From a checkpoint of a small transformer trained on Wikipedia.
Size: 8 layers, 9 heads of 64, MLP 2048 SwiGLU, vocabulary 11698.
MLP neurons of a small language model. Each row is named by its layer, matrix (gate and up: input weights) and neuron, and shows model dimensions 64-319. Each number is 128 + 24 x the weight over its row's rms, rounded and kept within 0 to 255. Numbers have three digits each. A neuron's up and down rows have the sign that makes its largest values positive.
Before each neuron's rows, "fires on" lists the tokens most often at its 100 highest values on Wikipedia text that the model never trained on; "fires after" lists the tokens most often just before its 100 highest values on Wikipedia text that the model never trained on.

fires on: "–", " |", "-"
fires after: "0", "1", "2", "–"
L5.gate400:089169102114171083125152127167153136112141108106129126147127113137155120141138131152098142085130144155119126110124099142121091086129106143129146148115105162143144090159150137112085126117130105124108127123135130123156103097130083131083089119146099125114110133126123144110127168152169133119153117135086131116174091135109105116130157123109145119142094087110104135159112147099153150170141096130130176072151130117177156123128073147150113074115116150154127124127138120172129119126109116101126152098118100090112122136093071120141075100120132132137143117116108098125105147137116119093093120159128084136138060104129145131105108172139130145126137142156114107124108134123090128144153109081158115116105143117167135120117121158097125169150131134105136137148148138126164094149116111
L5.up400:149129126127096152106149133133156155117103121159142097104134108106141124143132129113111142121159189151144127129161137141142096121158125093123119134120136126150116140142129079165120144078119098116125102105117132110141106087172095141133122145101153118140158134124103159096078100157099078154120120147123074108105162139161149107111104157111090115137077160135125177093116150096132115098133158143152121105171102191097088138124109108112138119139091112121126128148100150142111112148094119100111136141158114123144168092119122101129099167074127143143131133133107133108097134105154138119113164139126109164150170150107074103137130137131084127076128116132179155151127161112104130133164149139134120132147112126122100128137108159110116110114172185113145106101113153133147192083154125

fires on: "3", "4", " |"
fires after: " ", "1", " ("
L5.gate636:100114092116103164080118159143159071129153105129138137142166105137095104154155112125106140062124105098103137129084116111114133168106141113154143113163162163153130132129165130176116097101120114132169116153170102148137129166216076146176113112096160164128130118126154145083139094068126138130133137168132120144081138161102100158145122142100073097147148119147163138111087118132112103151124096096147146145148151091135122130161121123163101133155129111120124148128122165106134107146122120112157111158142140105154092183098106114136130115165126133137123117131107095120174144133153120126162130070142142148129128146126164097137119136121134124106162087140157144168084140140150134101171133140131111139132091122126122108098133119130166110085117176154144084150137137114129130105140168
L5.up636:121130162144134120171141135174106097124138143137129138116160115110134127194149088124154161101142104097143162118126104128121115129122130158132126124136123106133126160094117104101105154099106113133106153101158107115094140088139124153105127165143128145114111074133166128106141131146082127111141113123136154113108170157118123100113135183129128139110140173130152128126091114154139154102087124135178106168149150084125133128127123165092101084130188129123134135152122118097107155160096115083144129135140136107104167047093092120139119115132147103160131099163115136128107129143129143100132105132122087132104128119137154114116167133138222164130129149154149102101104141205080121099129095143104095118116107137078112118144156157140149119107106154161160145139137098104069123108140126

fires on: " ", " Party", ".", " No", " W"
fires after: " |", "|", " No"
L5.gate1245:129149124157183109142056113123167131118127119114102095097135126123120097139078101103142110110120140150133144129085151113136152080188109108139082146104131140100149130118104122142118177081133159133128105124075162130147176149093115116129141101131121106167145140130123070154154132162143112137107158115106134160136113138145131143167114163156133123108092115103118152129144083132146136152122073121159131112091153142130126160140098146143146120150128149109094126133123139107135073142148127167175124135108144136151112127161131118088149182113137119082110112171142120114155122180152184127119116131108142161149143131105113084111109136131135123103160154093140163147123112110134108125147041127117138086114114104103109138112128137131117170146138128100144100143130100146200149098128155
L5.up1245:146083135121133135131154163122112142187139124114110151150164117136113112132100091123120111118177158136132070168095160130112119106133118146109128109103119111098139128159156130114165118127099101156116099093128102148157116112139153087204140114132153139083132131124124143143117123149167108129118140125139122083105135126122124132092135145135175166111120072079115153120119087134120132135096099085115184125109135137108131132142103138108150070119172141111172129127131129069104144101127157115147135088152138144107090149116078110128153115115103087091115101140109071180119127116133118126126136094147133139143152100120121141180143109112133149141134129110125128151124105093135107138099131115099088112103122108118104142165117072168139154181103089128165137114147130098164113096105109

fires on: "0", "1", "9", "2"
fires after: "0", "9", "2", " "
L5.gate1783:137128120157137129085100116110137125108135153182156102177100111128106144128153147133134143126118126103122104118167120142100113139098115162124150113077156117150136136127108135086087085109140121114155121153127110115116123116144121100095116152118147127132137138132115135096136101144141149126163095121131142126122131095118155118146142142132128157126150117136109127095076136164108117104146142111134143178090171107209129131126144106110151110118130174115129099103137143134084135152099149154099153118121106159082152152149146104122157168099123151112121170128094148145148130133099121112134111098101143127113126079146145090192176124161103150128140123168109101120096130175126141170128127100116090138125160161085121139141125177121084115097169121152109128164118108135127140151091112
L5.up1783:127114118134157107118133150124107131148104111088159146133124107105086127087144109129161102164163129125132109122124105113118119105161138137115108103113127113136123151132165098064086090137160098121146148133130110138127122095123184101076138118089125104139134122087066161125118120168160101131127148087184152096100105099083143108144120125112119135090113149144148164116122137156137109122145189158097154153092115126179112151114148109107135099117140125147123179121127144099132126095116152171108119151102088132109159095088173094114085109123138195149115168154165142095141133089172097079139136147124188157105124117149116147140140154154117171129141139118106123134126122091111136093107146174147103130089150161118117156106146142111112113088136133138130116171102132125140136124107150

fires on: "1", "0", "3", "5", "4", "7"
fires after: "0", "2", "1", "5", "9", "3"
L5.gate1183:097133138126115163147125109119131135156139151131127117138147106083114148065127126125167142139132140118153119165136083105159130157095107119151161090117132115085143140133129165133099126125110112136110125105118147113140152128125122109131142076186135093137102146135098100161128134150150158126112098151129135093134168110124122117081173125121130151160125132085100141105116103154155110117120108132110125111108131123168104124165135138120124112166099155141131078123164133118109151164057099173079128138165124124105139167164105094131131156144128137082132132104102133132125129108143144140127117135116112100157094131125131190154155167165137130166166108120125121116089094135079136138128101134152132093116131110101128106141103155110107134104169121162119148117131134129154114156140110
L5.up1183:150087116121130137114129136125163109092122160109093164103070100128161134157126099106136149170134120159127132112109120108072072118118114118106116116170092158119137159116139104106157130126093154087125093095098132147122169118115125132165112126141145159115059148149124187113121147164087094124165135133123102127136111118146129168175123118124125120118127139168144124142147177140142149129121133138103149144137114096136115142137178126136110102132129142137113153112133115154099138124119115109183108081142129108105098111156159130147133139114168176099121094121114130074152125097136137133128146117105114158102134152159145115128128119112127117088097161125140118109147117146110111126112117129118106129148119154103143125121131109153119104096152149123104125162164127146120133150129119

fires on: "0", "9", ".com", " Rank", " |"
fires after: "2", "1"
L5.gate233:145119120096163148174130125105113103084121124140120129062133112089133094119095115140161120114163125141107152079161120113145133124150126116103103116125130123091132099101132142118105147162120141137117103111118118134116154157143170123134139134155119132123111116084120109100088108173119091126099129164112149113117123180078123193101108106120122148105112138109128179121099148133142202120132108151096134112112109173149163158130157125138098113131125138144134134104118143103156136148076163143100102132145143146153119161154102139112124111165119171124113151108159134132150105157155113128114142140117101112098150102083132147116121123115090156144147171125147117170104132149107135079100104123176116157103106108144123107130106110107101148134117136068153123125113122139101123103128107
L5.up233:138123109150087131143136074133142144138108087124113117125127138108140130072113098115146174126098125097118122115135167182136118142161154133133043127131128130093169133089155149128150124130115078131172111140133119145129203123132136131109148153129133134110141116136129141116078131108190157096112142155128127129144139123126130118104107147121136130138126113083106164136128112102119145135135078128106126103127115139104126136160102158124124114159084099122111181101135113119115156115130052118118132140129097149118134094107131144107089138129154096141168123094146116136105088140168179141163127170107121134136157151123129119137091147136118117141172138097108107164109154150124121115100137119111124131099084094114104123129102143193113174124134121116145101132095150121119128108123091

fires on: "2", " held", " place", " released"
fires after: " ", " (", " was", ",", " took", " a"
L5.gate328:155123121155116125108129119089153163134136081159121085100163101159123132126156122104122158140120133101173117088134088122133149106105157126134097098110134140148142122162136106116105113151124098118109162139141158162158175134072146165125117110088102086095111097116173092118138119081096073118120108125127088098094088177126121111184106117111127148119138172136108146109098121154132141150134151136158125129072113102124146114104149127145126151106091133126131117150131107141146116132127131158130155106155144134121176127131117112128117144111140122130091123162107153146105126167105116101115201149111100104130184083143139174125120131137135112098149101143134117103119123157151118169160128109078109117097143141137150070139125109133110151107140138133127139109110089136121104116143083
L5.up328:149131137121105102092162195129127149124121155144128127129107109153131128157118148095149081150110130092124198137103139069108105107106125104136200162125156175091110129152114172158117161134138155082129149139105130136145155118172099082149129115204144099116119117114136138096102123123111124120152148093142109128103107148129112117068176137131098159072122159139123145103132101118105134143114122140134106153155128106098148110169099096132124149145115104134131133117106116137102156158147157166143139107074112097182134150109139110136148110129109081141155186148113163135119129191103137107145173144171157143163078149146116145103086109130137083136111084135107157133120130121123165106103105127132155128133122111096107105116123166143112132142139135108162165111110103162141135117104124

fires on: "1", "8", "0", "9", "2"
fires after: " ", "1", " ("
L5.gate2007:115105116138112136137123091144146171098116090081147150129142126168090128150121171146117104138102115102069136089181112136154116099123175133131106177148113153123108140107155127132121096115130154129125137141141122164145154127138116116150136145099119114155148156158129126188129137171149133144128111145097105156094118136127165143113109122120082090099127163168129103124151135156172119145154147136160204126133126164113113127142160138101168087145100161150163118132107129116152082122145106083132127127097132109123134160078121175101112090135103094128134121101121110112114158151163113082180095107164116142101170081101080107120102149148121143143091133131117128101119159113130182100157152153112126150125180109126119113152130134143146161096139162101119135131167136139124199106123153
L5.up2007:147086127120083103112131103113112118166104144073156136141171117156097111113115136186121168131144146128137112149158140081127101088149123126129137178151170148147138115103128104165124132090131087117154131176118126121110113094131134115141155112126145119138135093147178108122170134161128143132147130127114168135100126131088110146100084152134135099137099186161066098083149131108129124164166109119113169118137127159124113141160129142062109108163134105135116102159135142136164107179147126099117132117142116104108135081166130128139148147175140133092168153082137153117085150122188120111119122172171102100115128126136124137173143148091157150083139138127170111124081140154142159116135120118126168126112114151164120136131154103099143133102132148132097138113157144108111151137143143

fires on: "1", ",", "9", " ", ".", "3"
fires after: "1", " ", "2", " |"
L5.gate655:089144139079148110117100107148133136132129148139140159111170131103071194146176136128140108131120114157135122165128123159145162107102131134094116137130128128131127098121101097132115144125125144144140162063141138138129193099159108162123114099143139125107101146122141073142124131120099113118076146137131115175133163174144095113130132110094103117160159140123127109141114132124115151158115149155107108157201144110193129124133175145146130116146111129118079119158096117108140153116116110123115114147148130115081135097134122086132109083118087143119110129142086136099097128143126079136194126145135109145107124119132130084101098133138171138126099097137135125123150189129139163118122164128095141182117130087124157089119116136133123109104125156138150112139154113112146094140108096
L5.up655:104170106121120120130128118208153111138124122072147159146113135088133100132154167150133119139111098109104138122134118091143138129161122115102156171133134097100210148103120139145094107111140150156117136119132104121108114147095067157143182133152093106121093090122144155115081110156125153136134078127134082125136158127169126122143117145123122090120157141118110121111134147097092132142151189137100119157178128134127138177101116126125123114128138169138180120151122131139144113138137116103128095137149109140081131133174154104102109120133148151102135148138175127111127159103133134167133138167156115153117111124148091119113152162124115123104107152168137124126116161130092150095136116119127127157116107112157112135112083143122136149104146131133115087129082051098105094187142125

fires on: "1", "2", " ", "s", "9"
fires after: " ", "–", " (", "1"
L5.gate917:121129098165158121108136105153157150063118148138195118134136101161076167150146162154142137162125134128124173081107101151104161092110098150107115148114125111175129135093156107106159129100162109115120106120151133159131147098112089137118130121107105138125095103138121130094159121119118078148134124131139087104076112134109093120150114147141150167133132146136102144151112121073148125113098136129113147114109145123162148129161157157106144098114150120133077125126103143139108178133136125111142172131136099115105155153111161078117124151141125130159097137132112136127129122104106134110131135132156143189116135142119139126106131125144158098094092116106129112163115103132118133106163158134164147183158141115106138125136124090173135120131116124117107123142098093119128141176097045
L5.up917:122119145140167105108138107146172140121086102135122145115103130105108134112120124148135201192134150106167131114146151084122128103118104150131123151132158090131157165085125096147194172131155145127113060105132141125161110138143148153133114094133140122124113115105127134108153128145144119157126146101151066122114131121136130142095111072182140145127125117136101164147121126117135144112128143098151121108157152137138142137095132153077112097130148108136154145149151133162129090132160078125149140111097102103161177116144110113114113149129116151147106114148130135123136129140140116112127155135137138153141134162148130174087131136117116144122139118119147102152155125161125146125136131151090107121150119120105143137145165080112118137104199102143150078116137171097191135127110114

fires on: "9", "0"
fires after: "1", "9", " ", "."
L5.gate662:117124148121137143130094153128127119118098123140160111106104110147099142163148161179153107159128142096130118099124098113135123111113132152106138083133145131120144115135127119149153125185139159121134059127097101107146144124098146142138141137125135151125097125153126135102145167135108081129101158130163079105124110137094132134075151083132123174113155137102107103132125099131154118139120124138083175125111121125132121136097150138160143132126109147147114150105143130134167156091100114101151120080072124115140137136104119104094131164142116153143140127116130144145151135078167103105122139130150124125107131091094144144119099130088127134175131136115108135176143128140132131149099111105118133069105108152116113106115124117091131109138134170126132091176096133109166145126146129
L5.up662:112174163127167140156111153128105126126095145145149162174089143105109147095142173159151099123128137091152109154156112142129147156108104122097135120103103138133163158153070130106170093159150135115124151130112095092112120177143136135149129132112143098173123147102093180077102131090163130130101117128147080146120148072129141160127138106133114161114154111151109148120145141111138131121160089144124124133120139109119114142155134122163147167117164114133118152112136141145114172157139143136122124133088124164131089120097118120134117125155103121210166138144121107172123118111102150132116147125150135144075130127108098104085099157118102152152129122098090170150163162109148123098177124103159147119155148175124116145156167149134098090112130123162104139107076153128103132147122120

fires on: "2", "1", " COVID", "-", " pandemic"
fires after: " ", "–", "-", " the", " |", " COVID"
L5.gate47:119133130112134175100126147105144153119115092118089116118115166120139143118147108135082158107132123137147124133152120140177097123127115112072133117151155143184137129158130137117171069105083101138127125137140065100126116126150122146112123121170173127083116143095123141114095136130145134108127122131148114141097136112142126144139196139132120134112134172168125057123168128171102138134107114146149177113114093134134116154131141158123164129159140110187165101136127115139105131106088130078105110157124125136144121163093116130134132083118126099138102118154126132132065114113106115145126101155123154069110111111145138088184124118142124159109116113118179062171139153128113097134131131127137157078125103109070141094165144076085083115105144107130156095139070134118108128093167135
L5.up47:166087095124172110115145095148128093177137169131122117134195137133166181119132154103162109103128136116100165127145105124147164098132124131101142090117155104124144110152132115159152168120128152129131137133107113093081096161129114123130138144139123115118155144161106108162154098123130102092170089091143132157141140138115140177143147094140118118142149147118113147149138172091136132090150126156130105172141114128121141098140128154097169113106114099136109118139125122157105123142087105155116115125140135134164145105121106152152166093124132114113152131129159137123137154121126120132158136105177140133105149100074152134111142102124136122085103122115101149130106106180123158126163126132115109122163191100161078150107113174099150116145143107148108148127151185103138105123104127

fires on: "2"
fires after: " ", "–"
L5.gate1547:103133140123141100107157104118159102121110088126142113116169121096114157122177142148143135099168166166140151106130123130157123107084144149138134103132151161124100114129078117147135134164114123151110098178126125124130137105174097155158163157154128149119072122128140133142105107117098124128129136109109099109133129139121140146157118132080120130115095151136105113143161156109121167153128205094128123139062112133123119127170136132120122135153173097129123137119149145123140128128135120143149129126144097096140142154101124119136118099180126143151114151152124164114151116136131174114148100132139112088121155114103141149118160134139130154111124140193137132158120127200077139152108110099113142102106115109170138118122111090146091125139114143122134124138131120163139123090125090
L5.up1547:133114149093127115144135116106127168107126146092175125157139163092119169108117185148105118102146152157173127118132134105145115099120129127123118131147134163108124107113085162126139106178101097102123128140101127133119155089118099191133131116170136150112132087153114138142170073099104139079147126100102149115132144138116137133157130117119150157144094111121119151117139163141135158127119139135093092170117121097153124133180129139136098068106137094106112113137125127112068134109127173111170151125138140104128122136095069116134140120159148111144134151136139148128138122145136120118131146126141140127093143135100130144162164172131156152135118124132173107128139143178095125105090137122147101157088120085176117090125119144154102176159113122127105130119130105121164097113147105

fires on: " the", "'s"
fires after: " was", " is", " as", " the", ","
L5.gate1781:151133172137144124157131125144131119095117100121131139155116125151096121135144148081139078087170118170082151131113151107114125142091128114171154113137137145133109106141098173115153116129103108134080107133106117091198161121133130130133117126135127147150149119119121135115141118111119185152132104117090126100110145172109126127136133081161124142140096170138101148114134133119149135112131096122142177117124118139123145109122104175132153133110176125126144091110110125112087106098107153113082119171134125138103138093199119127120167112123161143139090098145128149151149116124149095119121129125114122112163139122084139139074133132138112145091100195103106118132122150117112087132093097096120136169108076096128143143095156111133114097159131117122127144152163134108097098111139097
L5.up1781:122126153108143095117119097126119082133138132103133119108156116114122123151153119177165062122093100150086109126115136144101084098124128107096144131138125130136121080133131141145111143125131141105114140163158119084135092149106135150128127103109103108098158143101156113098126156131144113112124089108151173112179122149108114139134172108152105132143123169114159087152141162119131117141121145140094094128141133132140155141119120115116166138062111151143131088085105160116118115103118110140152150135075142100099143130136145154149126114141172138118159116134105169197124151122140155154132150122123125137152112131111155133114108206141146105125147142108119168138098116170163124104121143127111126138086120114143136138158120138156108127119175074131101096108143164142109079173158110

fires on: " the", " as", " a", " appointed", " acting"
fires after: " was", " as", " be", " became", " is"
L5.gate1479:118119126085130157159110176167122131109110108087133148070128156141162133115110135157129122105124135138129134113103103104130097118132113100126150158106129130097130125146123123176158132140141143121126131159184108187150131123086152114147149109127129153113138156143136155187128170136093100202103120144119123119156103119131174124091151148128146150136120130158131133123165136134142147132142095144168087155111149126110151144105116146112164127079150156128111116087096123126142147114105199126143128171094116164139138152155122137094144187097101120121142118131139100122101116126137125156144142177144125128112143118095118124097120191152080106126106109145106145162094066105127097114130133087142117151155139092177104156130129098168190139100152113161149152141149119079104128141122118
L5.up1479:111151186151082150152119117168110129100179142048112104104166122124129132133105095119139111078173119161110138142127138107121100138123133126137172123128103101074099131177110145125126137084130141159109092142141165174146122171092093153154123126103111140139130164119115148122134107124128121161160124143143171086114129102119154135108175127145181138120135098139121118113147153144158108081112124130149122135161117094106168116189105118106094131090170092152143146109111131114117126169138137141138111175119120174120144138106128149146185122129128149088151136070174144106123120108117108153097197136118115090067117161088136156104109128155121144103071119126080112126165145097118120106081148107117086155143110093133162142067138149144128146117118125140135168136138094106107112139111150

fires on: "2", "6", "5", "9", ".", "4"
fires after: " ", "2", "9", ":", "3", "1"
L5.gate1218:131186127131129093138122094122143142124167128157108126143111110144132139158151119154132126122124166136146099132080150150110092135101121121145145133144130146139147164120118140135097119161113131108149133102128107125154117158164171143113141134156119101152115093145124138070077115151153143109159136159146083130171075120141142160146106100092113130068157111150116123117118113117099119174123157156115140125146158083144161118170124135138144166133163098154127168097149142160067140134107162134137152159164142124171154168141131123129134101132117142134102084158096129147110128112066164152150134143135157122166142156093140152117142100126212140148101137125142114136143123144140105160112104112108080174093092130127125074134068129110142113153104129138132095136096131152133086147180146
L5.up1218:141089126110121139126159115131128074133109136101154129150131118108122111144133133181138147131142112165117129087206098104149144135162108186073145137090143147138181076139098103124117127108109098139098110161139111098101129109099136144132156109131122128113132124124102166154146127090126140166095116128121109121074157150111121114082122097149133131164117170137169173105130137183138159089133141119139131155145139146090128145133125125101130095157131187144126123125134094100133144130171126121165164141136137128125138145130111101145115153086135134091090152120085136105139149110177088091142074138152076193106124126166128129138081150123126125089159143113159191073089112112092139095120141129115164079157148123152125126130160098171131146126157107117136160098134104107111170122110099

fires on: "0", "8", "6", "7", " season", "9"
fires after: "2", "1", "0", "9", "8"
L5.gate1514:107187140126122112130072119144111156146153128092095124165123102138144143135139134093098161053125114094160105159166172130112128074092141116119108130134177117136148130114077116112105089139135091112144146117113131101152126141114140164142125115130099120097098148136122084098149145121138141103158116123100111135106147126114121114093104116116110167121116128117112126132152145097138135135125068093143087103114126139117127163122110141148111138132145137104128116126156135116147146128124138174126144152141136137103148131108132124118090132163138124138126088095144159114110091159146125147124118156147134148145115149113122115131164119123152114155168145120097147126119134104134152129109112176145147148123182150114166155118147119137094133132112126083140158133132160132165124150123086
L5.up1514:132140147193123163139127134114138138131110068162120126152169112175125115132159111138093120102171155085119108150135123169130157110167127132135116151157145155105082139123156160122132122119145076098112126157110108135106110112168142105109126103137124113122155137064118091081091142109133106118182116132118154152141105142159156099135101117102120164122155129133141173112092122124140124173076146109129166120151050130136117139104165150094125151155134140124108082143087109107139089131090128125064098126163198085109099137151094155118126143166128101134122084096133127135098123142136141170155169089079125149113161178127143113129151133099120141107149128104147140155119136115174146150154135151108141094112147077099142166173113121075100128122163154122130128108179130123127117114105135

fires on: "3", "2", "5", "4", "1", "6"
fires after: " ", " (", "4", "1", "2", "3"
L5.gate1423:175161130094139116137144153086135144099129140103146110110157140103129141117103142151113157133143142124077140145130145120115132176101132131130130179128161083145137164173100121112143147114117143124157122110122140101140107152141105144173108140097141126120156151128113160106110148117117121132118096115134136088134095159124154106130130109131154127128159170110131100141137129180138128087136118119144118147143142118122172146132131158141163099118175144116117097130154141119120113157139127130151105120132107148098159112157138114095115171146141141138137150116131136129126125097125154136090101175120085121115141146109124084136136100083160101108127104165165144123151136166134151110148106154179110155124090098142107141101111066127126100192135141129131167156092120146083109135086111
L5.up1423:168112144175130080167142089155163103128162130128153109154072129129141131121171127096097136104113121141152129108145175148088121115126169107144111145132135214147089112116127142144106136138110130159109116093186119162132094073140149152130118110144122113124100109107148127112108119131078117170140129142131154138117155118125099182144114090085148161146095101096114150107175096107139139127140116119141181090140125102120079165112154109118122132142116106145127103151094122135151122160145136171138143156136095161123134107117133140122141094130114150166093136103128138106123110077096136091134152098123162119099100072153142120133086157088154122100099137120150119125104127107147122184121125131118131136129147192113176086117125127176154138134120138093139105077122139161170155139160132

fires on: "==", " was", " is", " a", "."
fires after: ".\n\n", " He", " was", " is"
L5.gate214:135141170113175098159129122139111103147148159108132106090102131124160131126120174135101112153153122132117125147147101093118092155111119147118100114102115118094102124131098161135134132078118130133145121101148074137145133158106120130123121125146156153140120110119121170098129147128117191122134133124141153113124178105121154088073130119120149149148099123137119128107157135111111158123091139106178120131150173164160151113120130128088135134142115119136159129117113165122093105112112170109135093134118105140159113156149129118143153109156152131127154148109142094112077109104161100135115133148121089156176122130105113122069083116123120092142124160124134141151115143123138127140116143125120133153113094123168111132152146128149148157063106095114128149167135130114138172150107102
L5.up214:116107133140166115154152104129138150144127188122113081133109121144142131132094122054121121076126114132080170117124117104166142120128121117135138129125121119101157157183104156100147145116118170081136149125160118153177152132124165123092101117147127139111146104118062103109155131103101111101110122119127160134132121120132128148097134125108118135161127092166123120186135103119124143079148157158129091114140110118097108135181157152106159155148135123104119128108113132079143105107131144147134169180110115123114137135102078106134115137150172115151111139115114107162121155154132106103155158138134129127141106098119136133110091114126058111148167126094154142208112122124146138123102137167131140116114143113149083106164172130144113124123135124125116104153104147128151119150158137

fires on: "4", "9", "8", "1", "5", "."
fires after: "9", "1", " ", "5", "8", "6"
L5.gate569:117154127102113113156170147174160116126119143089130153170092130149088128157137138111125147124085168135110137122106112112105131121118117136125101092127137111158189117147096104088142135160104116189142142105165156122112178151129108144144119144064111169088121155143133149108164136137128145152112136169115134120095140160115092132126132136110113149133150145111157141138105138181175135165119161093158095140155139155141105139084105108134134088149166153140108103094146148132151149138114137112133136135148108110088086114125112135145145128119107091160100170153069121114122099126127127101158103140138151166111131167089109104131121122134131071109128109153131142112138124128135109109161119136100127076154154123147085138093128106183104150136140126128137126099167095138109192128058156
L5.up569:115159085096091092132143118077090098118144124136129126096127150090137143166147140125115140133120102158149141109149109130129147099092114175141118117116142128119171134135117148090130119097128129118121105114140124098127119139107111098148140143089121154109113136123110142143116148146125083116126174126092163161136151123096100151141150083106114154140139155118124079141147110132160142136151096167123148130150096136105107160130145148104110074157110183144198098155144157092152133120107120092149129116136107097066132136148120146100126136143116131166108146161091095128160164088103085100172147110126121171161135070135171098103180163150085123080101138147129135101131165131126124128163144141150142090144104096123127164069108101161144136152117130126123139141138136148104153109138107

fires on: " the", " of", " is", " a", " among", "'s"
fires after: " of", " one", " is", " was", " as", " among"
L5.gate33:118111129153137110122137123106093134111110094117127088116102162145199130121115162119155135082138119129141158092168102126143143135147083111162131140155119118117158156147078118128127127134120124150082137125158101142170100137095173110131150117162118168106142130156142158130147096083137150126130083123120120134159112139142158133112133131113128157101126133133110114161151143175163142138086094121115131093158112116127118131110119133126155116116112130122090129103125140144108105124116165138113121135134127134134135153126120123152129086152139134092122106149122120102087102133152138144126151145126079151144099072101167129141093084145086118142137133097156111080117126111107154108141141121113112138105116083135176151109095137130171188141116100090085148147101118084132132103106114
L5.up33:148105160140156116156104142116083140116100148104126153147138093133110116113121123098163105118137100141153142114156090140101157168127130106145142131131124099125103122160104156127163136140143142090100185103097108126175166095102152139164093128103114151086202092128105162167111126086105126134145110126151160106090161108129155100116150073117173134139118101134099131125150118123158094090119125137164113126111090108111161150157110133099126120100127126143140091104043141124088087157121112134119112154143113181123100163098165094118132145110165141125125106142130106099170158087122079092098133143107095127191134165154157144130093127137103122152146158096115117131127151171088115122126163068111154164148094117145126158108094091133126129141103123152130109124100115131087105156102129

fires on: "1", "3", "4", "5", "."
fires after: " ", "1", " |", ":", "."
L5.gate486:102135113102130157108140119138146131158163113068150144157155143092137168126111133110116158143104112176114120114203154128144136122125138122155126127121124116142111145142141137132111118173101145162135144124154155147132124102117142120119096130181150133167098134127129121124083149142114150132114138156145132124152097140104148121158127147112140155109102096128136163143126129097133111125131147083135112107111112125127156131090156111165156109122111157133120110125097143137122108149139102140166138134095158139126135100125135122158095123138105092153116175135086116127120120110073134127134092124164107156123148066125131122108105089096132115126152131133120138116116144153123097160132124105141142113112118139072119184109119143187181157105129140159188094127138144142135136121147124
L5.up486:143141136131104143110070080147131122104138113120126128172172124108120116138162160128150112169123123143125166115087139139132137152129113120137093163076107132140121139075131165147099111117111146117127132187146128166082134119112108149115160116149127164151135072088136115164113156138116153148147169159150126109141101114126132121133128095136074142119128124161180101099108125108105136098125210158078157111134130131119155102142131150143129165116103140162126134139130133100128109133152117137126121136072160119148115093165170104175113119143142094111124102078108113127112078149144147113154110151151110135150121133110158144084147150112154119113113138110120119130099120162083101083144092155152121109133176108097146133091114134134151147122113122115104141104113161094123130104164116

fires on: " ", " |", "1", ".", "6", "2"
fires after: " |", " ", "|", " votes", "1", "2"
L5.gate652:113113129120138136127153136091122154110096114131154113110122121121095120143136133100155101151123113104189102126117167111139109104125101110123122118126181117118148140147135121156132116120146133151123131133175144122122098105110123097128144143141168118152105158134149145113161145127089121154105174162105083154167157110115127129116141103138123147097156121162088104173109132114132142148131171139129140122090105138132152130143147116158109134142094133159132096156117116152147104084136108138194143130153146111129133126151128157107080105149126130082113108120167142173124123126089104130155148105109147133135109166165125126132131137140124148102140140110080095136137125132120142078136113154128182114145091107118124120127135107106160116126132165121133141110112085108109157160158102
L5.up652:094153089138095115121180127117135177153102134105123137142142146138132159149089106111093070133110093135141097134094103139129112128163150125094141101149119105121125141163135141161155143114122152110126132145151132132145128137107095093165103156099112159120112097128119089162173147142120151135100115067141106122157141107147125136160140112171138145110131110115124175122071114122159115103102160109127118137117091124117167093156152104140115121100107129097116113143132092121116103129116131119145124109120156141102143093119113109080104113160142176102152125124142072142153134166110081148147113079151159157147107111133135104134128149136152122080160129095127158131107092104136109121127111161104123141118113095119092160113086129152128146127163109132107083078131147070178169153191147